config.yaml
hidden_act: "swiglu"
norm_place: "pre"
norm_eps: 1e-05
beta1: 0.9
MLP neurons of a small language model. Each row is named by its layer, matrix (gate and up: input weights) and neuron, and shows model dimensions 0-127. Each number is 50 + 10 x the weight over its row's rms, rounded and kept within 0 to 99. A neuron's up and down rows have the sign that makes its largest values positive.
Before each neuron's rows, "fires after" lists the tokens most often just before its 100 highest values on Wikipedia text that the model never trained on.

fires after: " m", " in", " In", "m", " M", "om"
L9.gate286:42 52 71 61 57 47 52 54 46 41 62 50 49 64 59 67 49 42 31 50 50 42 59 48 37 46 71 57 63 43 49 46 49 46 48 43 55 54 48 45 47 41 48 48 59 44 37 62 51 62 49 64 69 38 59 66 64 25 43 62 53 46 64 46 48 53 43 62 57 44 54 43 69 57 41 57 53 38 55 51 48 63 59 51 47 43 42 47 40 49 46 45 54 50 53 61 68 59 52 58 48 45 51 44 35 49 46 38 46 44 51 40 64 38 26 58 59 38 65 43 33 40 42 40 36 48 26 44
L9.up286:49 51 58 33 39 42 42 57 59 42 54 31 58 58 43 53 42 64 33 38 43 49 51 52 61 69 50 40 50 39 46 63 57 58 47 51 45 55 50 40 47 46 54 32 45 68 47 33 42 51 56 58 37 41 49 44 65 43 63 52 77 47 62 60 51 53 42 40 66 44 41 62 64 66 68 40 46 63 57 42 40 48 41 65 41 45 48 59 57 57 35 39 58 62 64 28 54 65 68 54 41 51 54 48 43 55 39 53 40 42 58 35 49 46 39 36 54 52 60 47 37 45 41 40 54 40 30 45

fires after: " s", "iv", " m", " Que", " f", "en"
L5.gate83:62 52 26 50 49 60 43 49 58 53 59 52 52 45 60 41 42 47 51 42 43 54 36 58 42 42 46 39 44 53 61 43 47 28 32 41 47 47 55 52 32 71 42 37 56 44 42 52 45 46 48 75 57 41 55 48 35 37 30 69 48 51 58 58 43 38 67 47 77 45 36 49 45 40 52 56 58 46 58 63 66 50 52 62 32 51 53 27 37 47 35 37 48 60 54 49 58 49 54 48 44 48 40 41 51 69 76 32 50 39 42 63 40 33 47 53 36 45 42 59 54 39 52 34 43 33 33 57
L5.up83:61 52 52 46 35 53 44 49 32 44 56 53 73 55 47 59 40 62 47 46 54 46 57 71 55 35 49 71 38 53 51 45 54 50 38 60 42 62 54 42 60 57 51 50 48 47 56 38 46 41 43 65 54 31 48 55 54 54 54 52 67 37 60 59 36 50 56 36 30 25 49 51 50 59 44 64 48 54 40 59 48 40 48 35 60 35 68 43 54 55 40 39 38 45 55 61 60 52 60 55 51 58 50 55 36 70 56 48 49 44 36 42 56 60 59 54 64 51 36 50 31 41 64 51 49 62 68 66

fires after: " B", " mov", "f", "B", " Man", " F"
L5.gate312:43 51 45 40 63 52 66 55 51 48 33 52 63 49 50 53 50 40 46 62 55 51 43 46 50 46 53 44 42 41 64 35 33 49 52 49 45 47 50 46 47 52 53 57 59 64 44 49 54 52 44 55 58 39 51 58 57 36 69 31 42 50 55 70 29 56 42 39 34 41 41 38 52 44 46 47 30 39 50 65 44 47 62 56 44 65 60 64 32 63 48 59 72 38 61 48 52 57 59 42 52 40 61 41 53 44 54 55 46 66 41 52 39 50 48 39 38 52 37 44 58 57 81 34 41 48 50 55
L5.up312:42 53 43 65 43 63 53 44 45 62 33 50 73 39 63 51 48 36 54 50 54 41 49 52 47 52 46 39 58 59 41 52 47 59 59 67 46 52 36 57 47 42 58 40 66 47 50 40 55 63 42 40 53 52 46 43 50 54 50 54 50 47 42 43 37 57 55 51 58 32 46 53 55 47 43 31 61 69 43 54 39 62 50 26 60 35 51 59 36 64 50 46 43 42 40 38 31 66 33 54 52 50 33 32 48 61 32 61 38 48 44 43 43 52 43 57 57 45 63 47 57 48 42 67 55 52 53 54

fires after: "A", " Championship", " A", " At", " App"
L4.gate290:60 42 54 48 63 62 49 55 67 61 46 45 38 34 66 63 44 51 56 50 50 54 55 59 52 43 54 49 40 55 38 50 47 39 40 59 48 42 63 59 40 42 40 30 65 46 61 46 53 48 55 44 43 54 46 28 51 54 64 48 49 63 45 46 63 54 48 46 50 50 67 48 65 60 52 48 32 25 44 31 48 41 69 55 31 39 58 40 27 40 43 66 59 49 63 60 49 60 59 40 43 42 51 44 42 61 43 41 36 57 41 43 27 65 66 63 41 50 55 50 44 62 36 45 70 62 59 43
L4.up290:53 58 48 50 32 53 47 41 62 56 45 44 43 59 50 48 54 33 58 34 37 56 53 55 36 59 45 66 50 58 61 52 56 43 55 63 48 62 52 32 67 56 36 50 38 25 70 62 41 69 47 46 55 28 63 49 47 55 39 43 65 62 35 55 50 47 53 59 57 58 35 35 63 54 39 33 46 56 42 49 51 62 38 44 62 40 68 49 46 58 61 46 59 44 54 39 52 67 64 48 58 57 50 51 52 56 46 57 54 52 51 57 36 56 57 59 64 51 44 35 67 45 50 44 70 55 71 40

fires after: "A", "m", " p", "an", " M", " At"
L4.gate174:37 42 37 46 47 47 38 37 71 54 57 48 59 54 66 47 55 53 44 48 53 16 40 37 59 36 47 46 56 42 51 61 40 35 37 72 53 53 36 41 56 63 42 53 67 53 30 68 59 52 52 55 70 38 58 49 46 40 63 46 38 39 60 79 62 48 65 48 66 50 60 58 64 51 33 46 47 54 45 48 50 48 52 52 46 39 38 50 43 53 54 56 52 27 68 60 53 63 63 61 41 42 70 55 40 52 40 58 59 50 53 53 38 58 65 59 45 52 56 41 45 45 38 55 49 47 68 58
L4.up174:50 48 50 50 61 58 57 39 41 71 57 58 37 47 46 53 48 44 58 54 61 61 44 47 43 52 48 58 34 48 59 32 41 45 28 49 41 61 31 47 45 40 49 47 52 62 53 41 41 58 47 47 50 43 67 58 49 52 21 55 69 51 60 55 39 46 40 63 53 25 43 52 79 58 63 52 44 60 65 27 47 53 48 45 51 46 55 53 56 63 36 45 60 59 58 54 65 65 43 56 54 52 60 53 53 57 48 57 53 45 49 45 56 54 40 30 62 55 35 67 44 60 35 45 48 43 53 43

fires after: " D", " t", "R", " T", "D", "ult"
L9.gate243:48 52 46 47 64 43 32 41 43 48 40 52 49 45 48 53 42 53 50 43 49 43 45 62 52 41 33 50 44 52 49 40 45 46 57 45 45 48 64 67 33 59 52 43 41 46 49 56 35 39 34 44 61 60 60 51 50 34 47 54 35 35 46 43 43 43 41 21 60 64 40 45 45 63 62 47 52 42 37 47 36 58 45 65 41 48 61 41 41 55 51 31 26 52 53 74 29 54 57 60 45 54 57 30 56 47 52 32 49 56 41 31 37 64 59 55 47 58 64 33 39 53 42 50 50 70 52 55
L9.up243:53 52 64 42 59 34 52 69 45 65 50 31 47 49 65 55 45 39 63 55 61 66 56 40 45 65 45 55 48 34 32 49 44 44 62 32 64 51 69 41 33 49 38 52 46 31 44 40 39 49 55 44 49 60 38 62 46 53 53 48 54 44 41 62 54 36 59 50 46 41 47 57 64 64 59 38 42 52 40 66 53 42 45 61 52 39 60 48 45 49 38 56 44 44 50 24 44 59 50 39 55 28 69 46 57 38 44 46 52 50 35 44 35 45 39 42 41 52 67 47 42 53 44 61 64 36 66 57

fires after: " R", " m", " c", " M", " r", " C"
L3.gate326:33 46 46 47 49 58 61 58 48 68 62 47 66 59 72 47 50 60 65 43 62 39 37 38 37 32 61 36 49 53 42 51 53 62 41 51 52 45 52 56 49 71 36 52 41 64 39 37 39 57 48 35 51 74 56 35 53 37 52 53 41 50 49 47 35 32 57 60 61 40 34 47 41 49 44 43 52 62 41 49 44 52 51 57 59 38 56 44 40 43 44 59 39 54 73 65 58 74 57 55 46 45 59 56 59 46 61 43 45 42 59 64 51 45 47 47 39 33 46 52 58 54 43 52 57 64 46 57
L3.up326:43 56 25 41 54 37 41 58 62 36 58 50 46 59 46 38 46 65 66 51 42 51 41 56 43 32 73 45 61 58 47 55 65 37 25 47 52 50 66 56 57 40 31 41 46 42 49 44 58 61 39 52 60 62 54 40 42 58 34 45 43 41 69 60 54 50 58 45 44 55 38 40 41 45 60 41 30 49 56 65 45 57 53 61 61 65 57 57 59 52 50 48 58 35 66 44 56 52 57 65 70 56 59 55 55 49 59 62 43 60 48 40 53 38 54 63 30 53 52 59 40 48 49 74 56 57 34 61

fires after: " l", " h", " m", " old", " t", " ex"
L5.gate195:47 63 40 41 56 43 57 37 49 56 43 50 42 38 44 63 40 61 53 72 46 46 62 35 46 67 64 53 41 32 52 43 53 58 42 52 44 50 51 28 43 56 43 36 55 59 43 61 46 38 41 34 47 37 40 42 48 47 52 62 54 46 62 52 45 42 39 44 62 45 59 46 50 41 42 55 66 33 33 41 58 49 56 56 47 54 57 43 37 40 21 45 76 63 58 55 48 45 58 26 45 60 48 36 63 56 54 51 54 54 39 56 58 52 41 53 64 74 57 46 38 43 61 38 43 50 56 47
L5.up195:51 34 35 52 41 46 66 55 60 58 54 63 44 47 42 45 42 47 58 56 52 51 57 54 56 56 29 43 48 69 56 49 55 60 45 59 53 41 59 29 52 29 43 53 55 52 55 61 44 62 44 58 50 48 68 45 55 42 60 31 59 54 50 43 60 35 31 45 58 39 76 52 42 49 35 49 48 61 45 50 63 46 55 41 44 67 45 51 62 56 63 47 44 43 31 48 47 41 39 26 54 46 56 44 59 56 57 63 56 62 32 41 52 43 59 62 55 57 42 39 43 23 55 37 64 39 59 51

fires after: " h", " g", " e", " c", "G", " G"
L9.gate156:52 54 42 62 47 45 48 42 44 61 38 67 53 56 58 54 44 79 46 59 36 68 51 45 27 47 49 43 44 50 47 61 56 38 59 72 57 58 56 48 41 39 42 54 57 34 35 72 41 76 59 38 54 53 41 52 49 55 42 44 64 51 43 59 54 62 48 54 68 38 42 53 60 45 56 39 54 45 49 54 44 42 58 57 41 58 35 54 39 40 34 28 60 57 29 54 64 55 54 44 46 40 50 40 42 48 52 56 50 44 53 41 61 32 43 27 55 42 25 50 29 36 36 52 58 51 45 48
L9.up156:55 47 51 65 59 59 37 42 53 58 40 43 54 49 60 35 31 67 42 43 41 44 54 46 41 66 42 54 30 45 44 30 42 43 60 57 55 61 46 43 42 50 34 59 35 38 50 61 49 60 57 42 59 61 61 44 34 53 38 40 35 29 49 64 55 48 29 51 52 52 43 43 33 35 64 54 50 47 41 51 41 50 43 48 33 64 43 51 60 42 44 51 52 39 56 55 63 67 38 65 45 46 59 50 66 67 55 48 69 41 58 63 57 64 41 57 57 44 29 50 49 51 50 48 29 49 51 63

fires after: " c", " pr", " d", " C", " s", " S"
L5.gate59:56 43 47 40 45 34 51 38 54 50 27 49 64 44 38 40 40 45 64 33 50 48 59 55 50 36 45 36 43 37 58 43 72 40 54 49 48 51 50 58 58 43 53 51 56 43 55 48 48 41 40 48 55 66 50 48 61 67 53 50 32 65 47 49 50 46 51 51 38 30 28 60 48 48 49 46 53 31 56 55 37 41 36 64 31 61 54 56 46 56 51 47 49 51 65 59 49 60 52 41 47 26 67 51 58 36 43 53 42 54 43 58 29 34 50 63 34 52 39 50 77 33 50 40 59 43 53 51
L5.up59:63 51 50 25 56 48 32 41 47 55 39 76 52 53 61 49 34 40 48 41 47 43 62 47 41 53 53 49 38 31 76 57 54 35 47 30 55 44 47 35 62 43 35 36 37 25 59 36 63 45 71 61 64 63 38 56 43 51 38 49 52 64 46 53 44 28 44 60 57 40 49 44 38 42 54 47 54 35 53 51 33 59 37 41 49 51 65 52 53 50 55 45 63 63 61 57 57 28 52 49 55 63 60 55 63 49 51 36 54 46 52 54 39 50 64 45 54 47 50 42 49 45 54 46 58 52 44 43

fires after: " R", " g", " r", " C", " G"
L3.gate207:31 42 63 64 46 49 75 55 39 60 50 29 60 43 47 35 58 42 41 55 49 32 50 49 52 69 58 58 55 39 44 40 46 48 62 51 59 53 38 33 49 55 43 58 32 47 55 56 41 36 53 45 64 38 35 36 55 51 48 44 54 42 62 62 40 31 48 51 43 46 44 57 37 51 64 56 38 43 53 66 39 49 42 47 53 58 44 47 47 44 44 46 40 32 51 54 42 61 47 46 39 36 51 46 40 36 42 49 64 48 37 40 65 36 49 68 61 52 47 37 47 55 53 51 54 63 54 57
L3.up207:56 66 56 62 56 42 42 40 64 50 41 55 50 68 65 44 52 53 34 53 65 52 50 57 57 52 51 48 62 51 68 48 53 44 55 48 57 39 46 35 44 62 44 40 36 44 54 44 53 62 44 53 67 36 41 31 62 53 49 49 55 63 39 40 31 48 51 41 29 54 54 37 58 59 34 66 46 37 61 41 58 57 50 42 64 67 49 37 51 48 30 49 41 34 38 43 39 69 31 48 52 37 54 48 48 23 45 39 47 31 52 46 31 39 43 64 59 61 50 54 66 52 62 46 37 39 48 32

fires after: " K", " F", " J", " H"
L4.gate166:67 42 41 52 42 47 56 52 45 58 57 26 54 45 51 31 40 59 44 53 56 52 62 37 50 36 48 38 42 45 45 54 51 58 72 38 42 59 39 54 65 45 36 33 54 38 57 41 29 50 52 34 53 72 63 53 70 60 56 44 45 54 46 41 55 38 57 36 46 51 60 52 48 38 41 37 37 63 57 61 37 40 61 63 37 52 38 54 54 34 50 48 41 51 73 37 59 50 47 50 53 33 80 36 50 44 48 50 42 55 38 62 38 65 48 55 44 37 41 40 39 56 49 48 48 39 50 58
L4.up166:58 42 38 53 54 35 45 66 48 65 41 48 55 60 53 51 60 49 49 42 41 53 26 49 53 46 71 53 55 72 56 49 48 55 45 56 35 51 47 49 42 49 56 54 44 44 29 60 35 56 45 60 40 66 30 49 67 65 55 34 35 64 63 50 54 52 48 57 43 59 39 37 58 61 66 54 38 59 63 45 47 40 53 34 60 50 49 49 47 59 46 54 39 70 51 68 59 48 65 51 43 44 42 52 59 29 45 50 45 55 46 51 41 53 68 36 34 57 45 38 48 49 43 51 46 49 56 40

fires after: " l", "re", "ol", " se", " sur", " h"
L9.gate196:52 44 54 48 48 41 38 45 54 53 53 51 46 55 40 46 48 47 43 30 38 59 43 59 41 46 64 47 55 43 66 61 62 51 44 60 48 51 50 68 41 41 22 35 46 52 58 55 68 66 59 62 58 49 39 56 46 43 47 57 55 44 50 68 55 32 51 35 47 46 41 51 44 46 34 54 44 26 36 56 47 52 55 65 34 50 51 38 33 31 57 45 50 62 52 71 52 54 62 59 66 70 55 45 58 49 59 49 50 52 69 65 41 41 46 33 43 55 56 63 51 49 63 53 69 47 45 53
L9.up196:52 56 49 49 45 53 58 27 60 45 47 45 55 33 50 43 38 49 57 58 39 56 51 31 52 40 55 69 63 61 41 49 49 55 45 49 61 44 58 54 58 38 54 57 50 48 63 53 49 58 51 31 59 56 51 56 46 43 59 41 38 28 46 31 45 56 30 51 62 43 50 50 51 54 52 71 42 55 40 50 56 63 57 50 54 52 55 49 46 48 30 36 50 59 32 62 39 54 34 40 56 47 36 53 59 41 68 48 40 71 43 43 66 43 72 31 53 62 52 46 61 52 64 28 50 43 50 77

fires after: " D", " b", " De", " r", "°", " V"
L4.gate208:65 47 55 27 75 41 51 53 60 60 52 46 47 47 48 40 61 55 56 53 36 52 48 40 43 66 37 44 29 61 45 38 45 38 56 34 53 61 40 56 46 32 36 34 44 45 44 48 42 41 50 25 56 51 44 49 37 53 47 54 66 61 66 66 54 46 37 57 57 34 41 54 64 46 44 54 40 35 55 60 52 41 57 57 49 29 45 41 39 54 44 36 65 46 45 58 45 42 44 46 43 64 52 43 52 57 49 48 49 31 48 66 43 53 54 31 53 42 34 34 37 55 71 41 57 73 31 23
L4.up208:63 51 42 65 48 48 58 41 43 53 40 42 34 51 34 50 53 48 53 55 75 61 55 54 41 63 50 37 51 54 52 32 40 61 41 58 38 45 46 40 50 49 62 40 38 30 37 58 43 49 53 44 38 46 44 35 60 58 39 47 57 36 49 47 48 62 50 51 58 36 41 51 31 48 26 45 58 38 61 42 40 39 31 66 55 45 56 51 52 62 67 46 58 39 41 39 42 43 33 57 35 44 39 62 58 57 33 55 43 54 54 55 47 50 37 42 33 35 59 45 49 54 60 45 57 44 59 44

fires after: " S", " B", " T", " D", " F", " sup"
L4.gate210:65 55 28 54 36 53 47 63 36 53 42 69 54 50 42 53 48 43 46 47 57 61 41 53 44 39 65 58 36 64 55 45 55 34 54 51 24 43 54 54 49 35 44 42 46 50 59 34 64 36 53 49 57 48 63 35 48 56 75 48 39 50 62 29 42 52 57 57 49 49 52 60 48 34 45 39 65 59 43 63 53 52 50 42 44 63 50 32 34 49 38 50 34 51 39 56 41 67 54 54 63 65 69 52 37 44 39 41 46 56 52 54 30 44 50 66 49 35 43 39 68 63 56 39 52 46 55 57
L4.up210:36 33 63 65 57 43 42 50 60 53 48 64 60 43 56 37 61 39 39 49 44 61 74 41 67 63 52 47 62 49 34 59 42 51 53 32 48 44 58 30 59 56 41 42 62 58 59 50 42 58 52 48 48 54 43 59 44 59 53 57 67 63 52 57 53 66 46 42 59 49 36 39 50 73 54 47 57 58 52 56 53 68 41 58 65 55 53 60 70 44 58 41 42 41 47 43 42 53 49 63 35 21 58 60 43 44 33 33 55 67 43 47 42 61 57 50 49 43 36 52 52 52 43 42 64 51 57 31

fires after: " p", " Cl", " M", " P", " m", "A"
L5.gate293:45 62 40 63 49 50 56 57 34 60 50 55 41 55 62 46 49 54 42 56 61 49 40 44 65 44 52 49 38 45 57 45 38 45 37 43 42 63 46 30 63 61 72 53 61 47 56 60 40 54 47 63 55 65 61 49 49 51 51 41 53 48 32 34 39 55 45 51 37 66 53 26 57 46 34 53 54 37 52 30 57 48 50 61 42 62 73 41 39 55 70 55 50 50 57 47 63 74 62 46 38 50 49 67 40 48 65 35 58 50 59 52 64 49 28 49 52 47 41 60 75 46 50 54 62 42 43 54
L5.up293:38 35 38 65 58 38 51 47 34 39 50 45 56 60 59 56 42 48 60 57 46 40 42 59 52 65 64 49 62 53 59 32 58 40 34 45 47 40 41 53 48 47 58 57 50 33 57 45 47 57 50 35 49 36 58 64 56 57 42 44 45 57 44 36 47 39 31 57 52 44 53 48 45 39 57 52 45 36 26 47 42 60 47 59 71 45 71 59 53 49 48 57 59 40 67 40 43 44 54 62 41 60 46 51 62 57 30 57 58 62 46 71 35 51 63 50 49 49 37 49 52 33 46 47 64 58 44 42

fires after: " H", " Ch", "ur", " B", "c", " F"
L9.gate291:44 56 58 37 54 62 67 47 52 51 30 49 42 59 47 54 54 49 41 32 47 52 64 45 52 40 58 58 38 42 60 61 27 59 71 60 51 47 47 47 44 43 53 47 50 39 62 60 45 47 58 41 60 47 64 62 40 57 73 53 42 44 59 51 47 32 54 40 62 58 37 51 32 58 68 63 47 37 54 60 46 44 46 58 42 40 38 48 47 49 51 56 66 72 36 47 51 36 33 47 73 67 55 36 56 28 48 54 59 55 59 67 51 53 43 40 59 39 50 37 57 45 68 52 59 54 69 47
L9.up291:47 53 60 62 68 47 36 37 68 49 49 32 45 59 54 41 52 38 48 63 64 52 54 46 52 43 51 48 55 75 47 47 48 62 46 44 50 68 53 48 58 48 57 63 56 47 49 43 53 56 39 35 38 46 52 48 59 39 42 54 42 44 56 47 25 44 57 44 41 53 48 46 48 50 59 59 28 58 53 32 37 52 51 57 67 66 48 60 55 50 45 52 47 19 39 43 39 66 54 60 50 39 51 45 63 59 53 51 38 44 59 51 49 46 63 59 46 37 51 52 42 72 45 50 43 52 72 52

fires after: " c", " pr", " C", " V", " s"
L3.gate440:36 44 37 49 43 61 61 38 49 53 69 36 66 38 51 45 45 38 61 41 55 53 59 51 45 51 28 58 47 52 54 41 36 50 67 50 41 33 40 39 42 47 42 23 58 44 49 53 58 45 56 50 59 45 45 41 53 48 40 35 46 46 59 43 51 43 68 55 50 32 37 56 41 57 37 79 45 29 42 40 42 62 39 54 47 63 59 44 32 67 48 51 47 51 55 44 38 44 46 53 57 47 61 45 63 54 33 51 69 39 63 50 41 49 37 55 50 66 51 42 48 53 42 55 52 48 31 45
L3.up440:49 58 55 58 37 30 55 62 36 64 36 63 33 61 64 45 42 54 53 38 54 64 53 47 60 32 57 42 37 46 48 33 52 39 43 63 48 57 38 39 52 46 64 46 39 44 55 60 60 67 53 66 62 31 44 57 36 45 50 51 51 32 59 56 26 43 46 65 68 57 55 56 44 42 52 64 44 33 48 53 50 56 67 34 46 39 38 52 32 59 65 45 52 53 55 63 60 27 53 57 56 45 58 37 52 42 67 62 62 43 41 63 50 50 39 47 56 54 39 56 64 39 36 46 50 44 59 71

fires after: " in", " In", " K", " H", " to", "s"
L7.gate7:66 52 46 59 69 60 54 46 33 50 66 54 52 59 58 34 44 42 35 43 41 30 33 66 43 59 50 38 37 64 61 63 44 45 36 60 51 59 39 54 44 48 55 45 55 43 61 40 50 42 60 35 34 57 31 61 50 38 61 38 43 49 51 44 30 47 64 45 37 72 50 44 40 45 56 57 36 63 36 40 60 43 49 55 38 64 27 43 63 45 56 48 49 45 67 33 61 63 50 60 48 31 43 46 53 52 28 42 53 56 37 58 53 68 52 41 43 49 52 44 38 58 52 56 54 48 52 43
L7.up7:57 53 46 54 38 57 51 60 57 46 57 53 49 57 39 51 59 43 47 33 50 28 53 59 40 40 57 44 40 64 52 51 53 61 51 48 58 57 41 70 45 55 46 41 57 35 49 34 65 60 51 48 46 41 38 48 58 51 34 47 40 47 40 49 33 31 57 44 69 63 43 43 47 58 69 45 48 43 34 47 53 52 55 70 65 46 41 50 61 40 57 56 46 62 45 31 34 46 48 58 36 42 71 56 57 44 56 36 45 55 42 47 56 74 55 36 46 50 76 34 50 74 46 52 69 51 52 48

fires after: "-", " s", " e", " h", " E", " S"
L9.gate391:39 42 47 55 58 65 61 46 59 68 59 48 51 41 43 54 42 62 37 44 41 51 41 67 53 45 54 42 49 53 73 45 40 46 44 54 56 57 48 66 66 45 46 54 41 63 57 51 48 58 41 34 37 47 46 69 52 35 48 58 56 50 40 61 43 59 47 34 64 28 55 44 66 49 58 49 64 34 56 55 47 55 58 53 61 50 56 57 45 44 43 38 60 53 32 53 48 45 45 45 33 34 67 35 40 58 51 42 64 35 48 38 60 62 52 31 51 64 69 43 53 50 55 30 48 65 41 50
L9.up391:39 60 63 35 41 46 55 50 33 68 55 45 53 43 58 51 44 59 47 50 42 59 60 39 47 44 56 51 54 63 55 57 62 40 39 43 40 62 48 41 39 57 79 42 46 55 38 54 46 49 43 52 61 46 61 34 52 59 39 54 65 30 37 44 47 44 42 49 54 51 55 56 56 52 79 49 60 64 48 51 56 44 43 41 46 51 36 38 67 53 54 40 44 29 43 74 41 67 40 39 50 56 63 52 61 41 54 55 60 43 62 60 62 46 73 41 44 57 62 54 68 40 51 37 55 59 46 53

fires after: " F", " B", " L", " D", " c", "p"
L5.gate246:50 51 52 35 40 51 51 43 64 62 44 29 70 46 61 39 36 53 54 63 52 53 43 55 48 43 51 50 55 59 46 31 44 60 40 43 52 67 68 23 56 46 50 48 41 54 37 56 64 46 33 41 61 54 48 46 41 57 62 39 52 40 44 66 61 43 50 64 59 35 51 54 59 41 57 48 46 50 43 40 41 45 31 60 45 41 55 44 56 60 40 41 56 61 51 62 62 70 48 54 72 44 48 32 70 55 44 43 41 60 51 50 45 58 47 37 40 43 60 33 54 55 57 64 58 44 48 54
L5.up246:69 51 47 41 29 42 43 25 44 61 47 36 59 59 57 48 56 66 58 48 44 61 40 50 37 50 45 49 31 68 51 51 49 42 60 57 51 38 43 47 44 38 63 56 67 68 37 61 45 36 53 48 45 38 55 52 43 56 52 35 34 54 27 55 45 41 48 64 42 53 51 65 47 57 47 54 57 59 34 51 65 34 54 27 48 41 71 52 41 49 42 51 55 57 67 42 52 52 61 54 50 65 43 47 50 47 50 47 40 52 55 46 42 67 33 62 41 54 59 35 54 48 57 46 37 49 43 46

fires after: " c", " F", " f", " w", " C"
L5.gate423:68 47 37 67 67 44 47 43 46 54 61 60 36 69 43 52 45 60 49 48 50 51 68 56 40 46 56 40 39 35 38 50 44 39 41 44 57 51 47 48 57 67 55 59 52 35 37 51 55 64 43 53 66 35 38 51 53 51 57 69 56 52 48 59 52 56 44 66 65 59 64 67 50 40 55 46 68 46 57 49 44 28 50 52 56 58 38 37 53 56 43 57 72 43 42 39 68 68 40 61 51 57 55 46 50 63 63 45 70 49 42 66 76 44 48 50 42 46 46 57 41 40 52 43 56 49 38 49
L5.up423:48 41 45 41 41 52 57 34 38 32 47 42 51 47 48 52 54 43 51 44 57 37 55 60 41 41 46 60 54 57 45 32 47 48 50 66 62 47 49 43 46 47 63 45 59 33 63 39 59 60 40 58 37 48 34 53 55 60 56 62 46 40 60 32 57 48 54 51 66 51 35 39 44 73 60 47 43 53 52 65 69 37 34 58 47 55 28 60 55 37 46 41 38 31 36 42 36 48 46 42 57 40 63 37 39 45 42 49 62 53 44 58 45 55 43 45 58 41 57 44 39 59 37 44 37 53 43 55

fires after: " A", " B", " Cl", " Ar", " D", " sp"
L3.gate316:55 41 44 46 57 51 57 56 53 47 57 42 50 42 49 58 50 57 36 54 56 33 37 39 43 56 48 54 48 42 50 33 55 38 37 52 56 47 47 62 63 55 59 40 62 46 42 59 56 33 48 29 56 56 47 38 48 44 54 36 67 55 41 48 30 47 60 50 60 48 46 42 58 42 63 35 60 43 45 46 52 62 49 75 44 44 50 49 36 52 55 62 65 51 71 61 46 70 46 60 52 34 34 39 51 42 43 62 47 54 43 58 24 65 51 59 44 51 64 36 66 48 46 55 50 54 36 31
L3.up316:51 61 51 57 39 45 50 45 73 71 33 49 56 53 56 62 67 59 58 46 71 46 45 60 57 48 66 56 52 53 72 45 51 78 45 39 37 29 42 27 58 56 40 55 53 51 65 51 60 40 60 44 65 52 48 56 41 56 59 56 48 59 49 45 48 43 56 62 58 51 52 53 46 58 44 43 53 46 65 51 44 61 63 43 79 51 46 38 40 52 57 50 59 56 58 48 42 55 49 44 42 48 59 56 50 28 49 62 48 51 42 67 33 60 62 47 65 43 58 38 60 53 60 37 40 56 45 45

fires after: " b", " s", "ap", " f", " c", "oard"
L9.gate214:43 69 58 56 50 55 43 59 31 54 54 51 59 61 43 55 49 68 66 27 52 56 71 62 48 52 51 65 45 46 55 47 44 44 45 50 58 39 36 50 56 66 68 50 50 43 35 35 60 51 49 40 49 37 64 63 57 52 52 50 65 48 42 59 65 39 62 32 57 46 24 50 50 60 60 45 46 46 68 37 46 42 57 62 64 35 66 40 61 70 35 56 40 45 63 59 37 65 55 56 38 58 59 48 58 46 27 56 51 38 41 49 48 56 45 52 49 45 50 53 28 45 55 44 42 38 42 44
L9.up214:50 54 60 56 53 48 45 42 43 49 56 69 72 38 45 40 41 41 64 26 35 36 56 67 45 40 53 42 43 56 38 36 43 35 57 60 39 44 48 62 55 21 53 71 53 55 56 53 44 48 55 46 45 63 37 40 46 38 31 42 59 63 52 43 58 49 55 60 53 52 37 44 57 45 62 61 37 68 56 67 50 40 44 39 48 52 62 61 46 52 63 46 34 35 40 56 32 60 41 61 64 29 44 42 59 39 43 42 40 53 60 63 51 44 50 42 45 52 44 37 59 66 62 42 47 63 45 36

fires after: "'", "ap", " al", " sur", " b"
L5.gate154:62 59 58 59 34 39 38 57 42 62 68 49 57 41 31 49 28 54 50 59 47 49 42 64 67 59 58 44 48 51 44 20 28 39 46 53 33 60 48 29 49 48 45 37 59 44 47 45 40 62 49 49 43 54 60 38 56 55 38 28 60 51 46 40 48 53 51 54 62 63 37 48 52 47 45 56 37 52 45 47 47 46 45 57 59 35 60 34 35 53 66 59 66 39 44 52 58 59 58 51 50 50 63 43 60 58 50 40 44 66 52 40 64 55 54 43 29 69 56 53 39 50 45 57 38 39 44 63
L5.up154:72 52 66 58 48 39 57 51 54 65 52 62 46 52 39 41 41 36 58 25 58 41 47 43 44 49 47 41 50 56 35 51 40 60 49 59 53 37 33 36 63 43 43 54 50 37 46 34 56 50 63 72 46 58 57 58 48 37 65 48 43 55 36 50 52 46 66 36 46 46 58 32 51 57 43 42 40 55 53 54 53 53 51 37 68 65 42 45 35 28 47 50 58 46 58 59 62 58 52 42 68 34 52 46 66 51 55 45 43 51 62 64 34 47 53 42 58 34 57 49 62 23 45 42 43 56 38 36